python train.py --n_layer=8 --d_model=640 --n_head=10 --n_kv_head=1 --head_dim=64 --d_mlp=2560 --vocab_size=8192 --activation="geglu" --norm="rmsnorm" --norm_place="pre" --norm_eps=1e-06 --positions="rope" --rope_base=20600.0 --rope_fraction=1.0 --qk_norm=false --attn_scale=0.125 --bias="none" --tie_embeddings=false --parallel_block=false --init="uniform" --init_std_qkv=0.0201 --init_std_o=0.0201 --init_std_up=0.0201 --init_std_down=0.0 --optimizer="adamw" --lr=0.000803 --beta1=0.9 --beta2=0.98 --weight_decay=0.3 --lr_head=0.00795 --warmup_steps=348 --schedule="wsd" --decay_fraction=0.78 --decay_shape="linear" --final_lr_fraction=0.02 --batch_tokens=[131072, 262144] --seq_len=512 --doc_mask=true --train_tokens=1690000000 --steps=9084 --dataset="wikipedia_en"
MLP neurons of a small language model. Each row is named by its layer, matrix (gate and up: input weights) and neuron, and shows model dimensions 213-425. Each number is 128 + 24 x the weight over its row's rms, rounded and kept within 0 to 255. Numbers have three digits each. A neuron's up and down rows have the sign that makes its largest values positive.
A block is one neuron, or neurons of one layer that tend to fire together. After each block is what it responds to, as a language model described it from the Wikipedia text at the highest values.

L3.gate1279:118162112141178145185125107150080117089125127107171101109137147130152138127107162092142117094143124110134146120111120129101120143132114104137101116150163159126128130107067165100139070122111084114112165118130145065104152104151169117162132119130105170115125105132154121178145158074153173141091093108124159126118118110163175152153136101076171087135067123118130127137117157104159159137121136135107166149103158114162143138135092088124120090089147102133093104144146114135108142132105159148151086146146099121142130123145137152106144132144139083130127144141156149122134146135125122111113159120115130124114112104154110155165117098114095120132137120
L3.up1279:136158104117132123186140113168126138159143176122081128103110154147133152127116113141144142122127153172095115141146148133152136107097133157141099123131122152152132133140133124118105151137148123108153115141115099163126143119130153141085149117128179134135119136123168155144096111089186122136165141156121171115144143164139089114140113145132129147188118105098115117069178153142140134091140155132155155111102144127108098080076156149137175131134168109094140098107147085124165137150134140110117100115120138131121129111135152123168123117169082121142135091129087129119099120105099137126101101155116141166102095140137139103079172086113110099143125100
L3.gate1585:156126127156131140142113131121099126137142140082117167139118119151150110112142117116174168128140152085148101117136108144149144149144129138127135123127170084113164131120092107127102120128116150123098135087103115151131121106112139134093161136156135104114125164123118150136124152110175170136145161097149094135119120170201132124142079112140156140144109101125146121093104136126173121171098140091142124112141136121056159150101123130130076132109133121133111126148131099132143129102133145158131081138147146134111152140101140140106135175089157093143135118115162127123132164149147134148131115122109129092107144121152138152134116104128142102117172109
L3.up1585:122125080143170135180136118112114150122093094135120069163165160132191173122127140135125107127142139127120163134110163135130132138134158114099129149145124131145123095158135144129149084178087109111113184124109133115128155118165124146138153126138068164118155158131153104154139153153187141151133096079115130118082115180136118155149166140120144118135134137108107114140174124108108132151166100171094128119117119128130104090132128147100101113109115063118132122138198148161104136131110120122117121175146134142100140098143098109117098124092122125094151104124105097104109132143147133110116122115113182137150147144132115102124092099103129101112105120
Score dashes and word-internal pieces

L5.gate110:109142179103126075110106129147105085113165149120111092105147130151101181101093148108127125144121131112140149120150089179106100134135166112133092123157161119134187097138092150133136153156103111161121152126155122131156090105130128112141140108110141157107141118128092139144128113175111139130171111077127149127116132112149162146136127113096100091093089095103136132140139087160073131161097106142091120092156123136170064124117127127133092151128133116157109123109093116146088114115102123088157152102149145149152185138108151118091133117138104130162121117126134124108162148139098145128186146199121124132116129140125119114150109175085161140105126149
L5.up110:111120113100186117110099150121115130155119102061129152117126173152140167152168120147099140099146144119109138135158133126142118131148108150147168157098085170166139138140084119129131120162129079158096157123089084139139121132178123158122157178109126183109163124088135139144150126113154134084164085093189119160099134100125138086113120148129111120119079138135107139163149098124104098114132116165154153184104160113180129089065110151084121147167143109118085131124142127074120107114144102097089098148098148144095140120095161121130094121140125121137121120097131140142165128131131166145151155168184131149113110131150095129160095099082133129190152107
L5.gate378:134126112143100113130128102089115096136121148124130152082127145114138123121112105136123127080125125136116125116145142108090122128161133124124138058107137112144145140119128138135114157129127088093136113122136134119205119160136123118152121145120149125122144141112087173127098103149121133134162104122173141186121106123160066169151058120130130076089155119089116128135166135136110114136108162081100101088084142120134117130137125138114095112135132098156136086131128176131101123164099102093125127157102132146128158141118123114128103068154153109147068145123138131096132091131124155095114180129151129096132115108107110126139120185082101144121121102
L5.up378:154149150124144132156094096131133126151158181136150139104150087125150162130124161138164166139105097129107104076106128142121106129152135153134134094156164148090130092102085092147143132127112162112118174124151129107135178099147152134146106098095138110122094124144104165162123129124132154127124147103149146143117133169113163102128131108106131134104115122137091151132125121124098104119153135120141114125126118117110155140146103135157157149126142122126118151092067093170132143162086133139141141165121113115139121168125128113100161096146115140143173128148143098098120166105096186112138135114121133112174140098140148094128115162131158165171101100
L5.gate872:150111089108087129157097101121113105117147155119131138107141157111155137133098103159176129103129098119103119152101128119116138157150140156089155141128112132123163115101167134157083125136131120133154117124125165097159134138131132129161141102157134089131139142135135161124136118118132134105132117070168149150160117127160107125122077129116173070160101149130120127151131135136072119140132124092100128134123135170130127167098119175116107128080126102112129142104112122174171107083122161110121103121160159075098196118158132121134110116102153102143135143091060102101132154126166126121090119158149151114143105126074142137150114110127147145122056109
L5.up872:088132162125087126175140151147126086171128126099122113168126138162070149141144098118114133122122111131122138152178146153103097128113122161123120107101109151147168145097133145130129082126159120128118177108117118119105169120098125124070081116129126131150146126118132133151104089120133143102150109145104168147106126140128126144107119116142131115122133140129141144154107128122104117188176110146103111117112169110090125130128118132136136146148088202093105087108098133176084146134084102071100095083153110092122133145112119110110141148094114139135123129160129136121115112108144147128203164129111136120121138087105130105128124135140100128139149150
L5.gate1750:165097120134156053127126132141176119124131138102092161146122145157128151129125135152155125147132145156115115099074117148162128115089138160127131113085110104140145127121148132106111104124146165157121126127113120106160160132108148132152131099081141143137108123144106144123127086102105125142105145090153122124117114130124110104187092134063102150149118109154128107147099121158137149121123124104128096124098122115166096137135149110124147136159127123107100128100129113123104139108140124120118101147153160131067119192139131178098114134191168117149124136093124165115095126057111141115086165144124140136167107126104143102138078139140140157166111166
L5.up1750:129109136154113131127151142106155163109098160145136117098120094088181130117150144153132150090078114162143124100108111118126121120072115143139143089094121152164114113114155116139137118132098139123140131122163104124139144159112127093140122132125140128108094110133106148102161068111126131099113150089132127153100151135126116119122152155128100130166148123133156087179160152129111142135120126116087133079124097119129160104143155128123135169141116123115111126148104099168122110115093105070141139148130130119144145172121089134123105107120186107129149108109144125053088109126115095128140156111141124122107130115172195158176121183138136159139138145
Copula after pronoun subjects

L4.gate861:157118160138115145101119101143157112126080149138144126117112144140137144144103128165097189104127165153146118121109168144127144147158129141143110091162138108160165129131159143131120135094139123134138161125128133112117114101109151090137132118114111166157121117122107144132146148151136126095104107115167130121126100194149153150153085102100085115127159141115120121113101134129104112118108154120155184117156129115101125124114109133121112184069152149120105125143138124126138114169163131107105103147135138122121140153117110118104100090141125106185118135116126097125124122095161129149123112131111115106126109134060091152114109138130127148183137130
L4.up861:189100160152159141154127110110129119119123147110140114097160173131149134154074104130096119125162133104152109127096142146108123100160150128162153115109138152125149114112133129119147108178162115159131137125126149124127114089118116109135121126134131138181120132139130126116146132128117105133122125146135137140117112185140150120126097127157116151156149127131126145094144163140178190152147136144138077087144164145113134094098123111109107109109132127106136124173162155141139135125159147146148125117115121129149106111166107098122127117102178110154084116173149099123084126127182064100155134100114135123108100131055083085127106142129125136110138136
L4.gate1014:090137138123147107123108138095126086148116160136115085149130129128121115108096132159118168129111117147130131131098165113190169127115132126135152097114150101105148103125113133124127173104090126163132157119133176116114129188131104128140118095098122156104146120102117136115116144122175127156115126100139127129115146118119117111160107136154113121163141131157073169143114126131115097115116164115123111103080123165158139109134109110129132103086130139085104111115094132124127112137156114125146113162144134131113104111164141115101166090145147139158150134136156120106131117121118164110116150081104130125100144103150150119099119141132177119126144128
L4.up1014:123130086094118157172133145118112136150174132137150122109088135140141136106129127129103121158132087107131099141165139121125142135132112107093122157160099114133141164119117147131145096090112152112118162125098101124131155146101146128129169114139141152088078147141124148163130117088136124114137152164125158103129169138115125124129112114113092087138159102135123104106110119129102140139107132161112131161103133128095139124126109154160150138159136128151106084105131149130094103123150134154135097130111147135103140135150161176111135116117127150124145127115092132134184148130128141186085108128141144151076087144100103121125151153148121148154144132
L4.gate1125:147123143121096171138132129119134124139155131124134142099099150124115122137068115083174195143112152100149098116109148115134122160132142108118168113131132101174136117122142107123150125101142150097124086186080112081155132151154093141125101105122123133121133139131132098135145096115125122144165109131144151110131108146164123095097135097111123092097132114137089142083050115129086137140074137154119107124082135129110157165122092149122132130147105133129088120133134152109147084119120124076108138137136123069132142164101114089051150146106193129173127124129114114119149118135132128061125151134131102111094143129086132131118132153109110120130114144
L4.up1125:116153119090136144116093122112143094127163143138128089096103133154125120151132144099124140139076109164129136132139140125141140144146131090104152159120109143160136111106120154125116101137118137150119183177126163140130118167108150127137120097138119170140116090127163153146108133176157077126176085135136112117087135150121124109172089158093132168121143122133123123157139152126124117116134162216109151099122102144095127072154125146106122173154155133133110133094124113132106168149133137152088118160146088104156136135146116143107148130113160140120153142119143096133125109114152119127115117104098130136162101149115119084161117125144172130109125158
L4.gate1131:151101118100095114087131113141090103174115141118140133122087119148120161132117165123170160116119123133115164131139095168087131147152120154146104128142139075159137121131120130118139154138158128143140147107146119140173094126180132144146152133129117108149127140128124133160086120113137123159093129121109159123152110132140181136147137161105099124159116118122116111126145101159140142133129131139114109146138109168131100127114158150123087139097130133142100111140123143140118129137085137165112126102142140105166183130109110101110153167194121105100133131147108129156123135149156114117138132147124146107113083160141121129151115110118100084121098146
L4.up1131:124133141139165108107100143113170111141083132080090101143150095127131173156155121148168151087112133109151158142128109148117127119142097153125099126094094116094176138113131111147118122117162180156151139106151155127143144146124141129168124097127162129123111114147097121171100077137149164112140143079119107173131137095128146135116136152079098113151144126133121164113119189165132156132129154103105099138162158130126155145129111172108130125139059134111122136102158123159128102157121124143115094117125113121120155104128135091143110145131105098142141185129122170123151141111085108167130140143110134155141163132087145141103090119152169120144156128
L4.gate1200:152085158148123106095129116165122131159148152121141094129114104089095165138132121097165149147150133107153125051124127131117113115146103115126158131145142154113134109118097125126157169085094104135153105102126148098112113157145142124119113117157118103168102147111123120116104167094112133131109177127157117148125148144139111136169112105130087132128177140151151126111153124122076146129138160109131121147119143142122137162110167136102162147154134121124103098133105149177159114148104117125129098140154130151202150142151174087115152126133172157165131120125122121093154119111121134138122113129144148085127102147122112116104105141138111141122088070
L4.up1200:116120161139131123141089121171126123135125129101153146149129148141122079137127139114090089113148141132135119135170110133107139120110146089130116162108127119154172162144099144149156120145086132143078134132140107138145094145124118145087093077139163087170152085103100131117123141207138176145086152102127157134157106065141175117069102138136178115138170106148121115098093147117138139121122148119163132134118116187133138112159151110103159141081138139133152151124154154136135161101124109132158116131123123101123108104095150155153124121106115085144084158150125100090135159120164131144089132139117130135078164160149120117147077128108102125156115110
L4.gate1383:103129108116109076120115126130119086142168145159115103135083117136141111131108115107114133125095142094169098150055131161142140122139129142125144121125124145160120118094099156091083157131132152167135163108109139120116151149151099168106121127099127133116137142107104119127105102122129111149135135119092126145113120153144108117135109129132095093125158139115119160139130119153123128123112111124130102142080126153163100157119106137114121089049138123125112163161108116129137117136153131142105135124136123106121118108157172113107157144128136165116116201136114123160099122128123121165136172092074169107128154146157125097157101136080141107102133105
L4.up1383:124121064174143100139107120148103058151099169163135091157125129129144085140160166102128142122133149126138119136124172142137126112095109146138137075101080147172167143127140083108083153099147053109108137140068127125151114129110124131145152136099155140141149093127103123115122129082155131136163160150120143157144134136128138114113102113112140102120159105149116094159172140088133176099128141114104114150085111191171126117143165107125129089095058118076096143087167162164120085126141153155138115159118135113141116148144137078140134147137161099134162128104125146133071134126119122139104120158110133079166135119158125160117139139115164135154143152
L4.gate1403:130142081096104151164088103106127112161111100111160121121126154120180166111167102078132194176115137138140141091104123103130161167124151138133131137110130136105151128126118100147065147152118139109071178108146122106137142120124122093142160096103140146118100137138111109142094172117121177180130111119127117130111119159103113108134137101133115145125130113106151134104142143114137116132139135130133156156097092121159142141132084144153144120125172159140107084119092142122106122155126133078158160158131090110169139099093131107108101168091142123128157156167121139084130099119120168145174152134109115176136140111136137160095100102124136155141137137
L4.up1403:177138137096108119083109106103169110142155092097145142102105109134131116133176155106124123114087152139104107094094141169148108149165135149134116142138111135137152117125119173141122121110123099161165148131128074118117127121152132139129123113129117129114113119142135104131145128109136125147086124118132120116123082089097142125137130127129088152139114129128117130156097161091157124075125157108122111143154138152146153154093098142110120104103133133129148108087110140168132144144111121192146126133126098168124174138122118126143110109150162100091152134116086118101112119107120137132139132100118150165103134149186119188112106132087115137131152096
L4.gate1809:155127141119133107143134108122146122129116098086187103125083134138111115163134087099122115129108153106154148159124101132157125163189123111160140162150157113117188103106144151122089118106117147103142157111142175066147094118123145116165125091117129141129110127095125106098100103152076125102163178109139129141114131136133108138123149122105104133151152164154133154122119109177126117130152111084100088168122152154124167127130122085111137113114111148129077086159124153102077072159118076136133112128180114112140126164157099136117119113123130146125104136157142150118093108096115165133151144136129130140132157174110155112137101125115126114124110070
L4.up1809:157156163133109133142133127150176137153115111127115137093140121087118170103135143109128088168102163107117137120136103074132110128066181107164168179076167111180124100134118150137126149118117130122135123138158129096104065124110134125127129124124101134115141132119132140183132137102121131111118172130134124130104133121131164095163127120097109100113114168140138132146072107122175137120114130124120120139119097111120117142149116130097155140127133084107154133141096161132139092117141147084118096132116187089097146147090120142132149088091141143120136162123126150096072116131151121183080150157154075131113138120091150127098136144109147170117121075
Forms of "to be"

L4.gate479:095124136138111150116137137119158120132107118129125142122147169106155131176153105154137147089120142097181151161132118134128114166143090112133134140148161092102095177131130147142082111095090157119109148140073186109097109132137063143133163114155135092159138129136119136129130081086105087131144150131145151124138080161125122117122128145155157109098122113111121087103149156084138130113120150117131154112127146153094139183111128166160159124075136108077113129164125144098123092140114101161105092105146096134121148158123150107079116130110107145120102144091135150133154110128140160127143099118115140120111124100147124145166083101105123131130175107
L4.up479:125143158111126108162131147137104130117160148115079120146141153140147125157146166135130135128061166162162121119140132139116168148166175103144122121115155101124144105127116114082155142151115118164115197141105128146131155117125164107138110117083133146112140150104101128083087188141103127115139148118133082113103133128130141072119091128120142109155127143137138120123115166172113134083126106135089160172128109090132096157139136140119130119172104106154130140103142133140160129136152120151139131130163140139097095134129100125181127083115120150131118123098118156167163121126132176134112109111135068108105107202143118108110153130141096140095101112
L4.gate800:137130096132107109110158112109082126110129175120142129101144104158095092156098139126086123140131138155168133144174150168133130139072121147109143095166108117193115139130145154147149118124171086083116133137127154080144120105160164123086111133107177158130101142131099154128129079079137120135145103138133107138163153151120108111132135133134141093113114078119110087121137092151113108105113156132177122127123135160058127113126108105109147128068142109137125123182120113127108113144146126122124099149147111115127133212079139121145093116147123129140165144136086131109156108124109173152148134102125145145086092147091061139136104114133131129137174172
L4.up800:171119121083132131116123136118149152137159134170106157149140155141119133154117110109101212142131114165184108117099124160134127158110130178159118110128108142070110135156116130138128153133088149112143185104173109115118139150150109111146120179083095114098107109133147116103144108112122137155162126125081129173113147106097120149101106128133149090098147133094124161159062117135118121092105095126108151137123149132160132117125090095113133130133143134124127170097134146164151139113131133127127143120117153121107134121149110165138149141127107171159111088124077136143133107169105099101099153137117116179137108107087157126143133136097117126141186161
L4.gate996:115131126117108115102111116177130096102126117123157092152109097133090138130103115070133137196093145141129160116129113163136141100088102115132122120118154127151105107113176150115124128087134122082175099125192126121131125121165172150145126109131098115166132171111083128126102140134099107132132188131118103148104080128137081145131126123128114075118167153118121135131134110159148114108110088079134118122116093159156182175120049114100102138093118141106127153124124132127118082172152104113131158098202107122144169125126117150129147130121148089131118134095108136145075135129110110141145098151150115123106111144108108157135123149165157158122130155
L4.up996:106131106124099181146157150110136140128076128109184121078129125140162094134111148095115125119144108133107084149123163150138151158155093097122095129144151147115126168158103106138116095172092130095131122160068095139123115132122114101147111143129117147124153124130114141110120123137140090155140133101136172126116149170139139151110125109137146129106109116134092104125120118123098105145165154157139141148119167103099155121165129164130129106108114130091139125140129110159116131115127097124119145143153132131091138102091091147138116158134119084160112133124127101096146108147162116144102109113117138083134120123142135107133083093134106112152171148
L4.gate1328:110130160144127131107123138138148137135129138133151114149164129101099151119118114076097133082106121112137135089116149126114067110104098144131116121130111133178150134114148107132127109075150122089130151155141127154150116086166171102104120100138113182154133138125085123167125081113149121134149142103166143119169125159143122158141155139143125113120107095097117126068154133112110146134074136095115120103118163142125141159107109098133146151097128122125142136083145124155100145101143088118147124113127142132140130144085143147125121077162112074156152132155120105119133139095101149089158105105109106123109143143127115103138132143119142112102133117
L4.up1328:145126152124126100133131133113106092114158107108131160142162129146108144129115096122162155138112158097166132113140107129128133143111083132108141112101119092156123133131154118119150114131175138136150123150158101088122133126107126122140137144105138143074154095111093113101117126133182091120171138119165125132137096140121117142106130177131131116120121142112128152076090085124116192151126152123183110093149184132071107162101148104102124136072123088137121176136141148122112106123115122101105118066160103111087097182111166097132165099135132151122133116163108128135138118111088120127127086122103160143138149106082119120137125099122109170136154152
L4.gate1441:161144149110096141139124118132138114136125117115119077120133150110148113097092126143127168102084118173192112127116154121118139117097121118097125163127128136145123124161150120112065145103125107102131170119095109127149119111136145108136127092150115180150131148105099136117135109143102127157077105140177161137168077132143060095131123134162154139107115125104112066155114152140057094124113103115120147136166149135072145159134152149128101140092117094137089116156099151170121150098143141158120139150168124123129152145138148117083062114133187097133110166136107143127132156126106122139152143124130150077136126145159092162117108120140132114125153129
L4.up1441:149120103084121126161113121173109148173119131151097096138150137140122180127093145082083184149102145130126126153199158121144136154144159115127140150110121122142137141116114124151112134118143137146124124174149112159163123115153136125121089096128106113154109124132146132128123157101119130131166098119119133108151086090098126141155137146122133086127146124146111140123145157096147156106089100116147114143113124137132132104143139111109117138140149147117117175111121134109107140144159111136152092155108116150140118132128089118094179166115102145177164147131140112119138144129138091146149121124147099140119152130125117103128110116095106130156126147
L4.gate1774:132108143105134151086147104162088114119130138169146099136137149129114102122131151096130133172158095114115129099117107110142165126133127097128137135085147134121140134139116126086136119123134158094133141159091144108121104112123127138140105085139115140139141172140107158117106138075158145126104079148130149111146143102157067148126108105113095116125103167130133154109177147148157112166134154106136159116181137135133141139142143073153107089142150124141091113151145111123182132098145123093109134099129127112094097094149151140106148161119156115203144129123136122135142092156105154088154132146142123106146147123116151110118114139126158140094125114
L4.up1774:147135143137136124130115134136154155121096134127150145157102109138164103107128157099116082153139164128174130082101151169134155109090108105151119129093166158124084137143148102132115133137119134154125109137137112135166181120126145131126096112120134109157165104095094131103144155106126122089116139144114109168113112177109128151149117176133107120103135109165094101093169130118135153109061145168079141147145177129118126160136129129165151128129137128108100079114146146092140155127107118132088161151153138110131108156138132110139138112129142121138149091111089142141160136160136097137111120093113108159135110129075123141124146124109122141104163157
L4.gate2206:149105135141144102088127108136117135108170116131123082125117104153111168157115128135112149139065134155132098172100138135163148156140134149111120135139138115100183123114110127141127139109126125150156116124147165091152147142111133105147125109096126140110103138113105139121133086093122122135142128075134118129172057140158091073137113116119103132146166098115142112142201114116116118097104076109149139130135162140096130143113127076129178119112134125141101158120133198121152130126104097111183110105146172077172150159171114136110171096144116101191141147110116132144131106121135129155150134085124124086132082144139145157107072140075140122164140134
L4.up2206:110171132110105150149134112139118148115156148133141188108147149164140145143176114111107126131113129142122141140201156188139147111146138167089116131127148121126136079181104117135148127122118167093134142146122101133101142091160122111105168077101081130135114155150115102134123070120171111141085149138142165166092123107158094136124122150123085106120090103130082087132125170113103126135131137138087160136129108159129132142117121117100171081126148123077124151123109166114112156142118134111127136101129109125135104172156129148192114113128101095124124113116145110095175119116148141117093171146134134131108120146116053094112110141147094133169137117
L4.gate2339:153109187137142105107094105108112119134113172117104124131119127149147105137135094144124117111082147145156083131129126095111105116131118103117102110132103144147144133130152125091116124136219135164130160123066166129113172123152129113130141095129125140108141169120118138156126097086128119124152160148122172128129125113154118120082151161137160113146107116115112113109112109129168154155130142136155130092117106151080073146138095118106123137048150107083112094129135119162140144113144087096147090120119121053166091179095132141145123119152159098166144149126135131073146143132115181113158145151136145135122116128119136118110111129107107095153151172
L4.up2339:103130142186095157130103179125124092127110146132148184090153111140138082149103099113145089093081123117130114133157106130162113154118121124132125170149140133130090140099126122131132141147129133144126113153112131076146180129112103094149160129126113105152141062121087107102138121113121147118180125108140137143144140151140150138094102172152110130163154093139117107105138126140119120122131110126106125093151131136084135133162114154144163107083103154103096080136123129139089144124098110121151130125118129143154130146102157119110116153111165133120153191155127148146135124071119091106126126079117126117169148118132101144170107152157136148134171119
Mid-number and mid-word pieces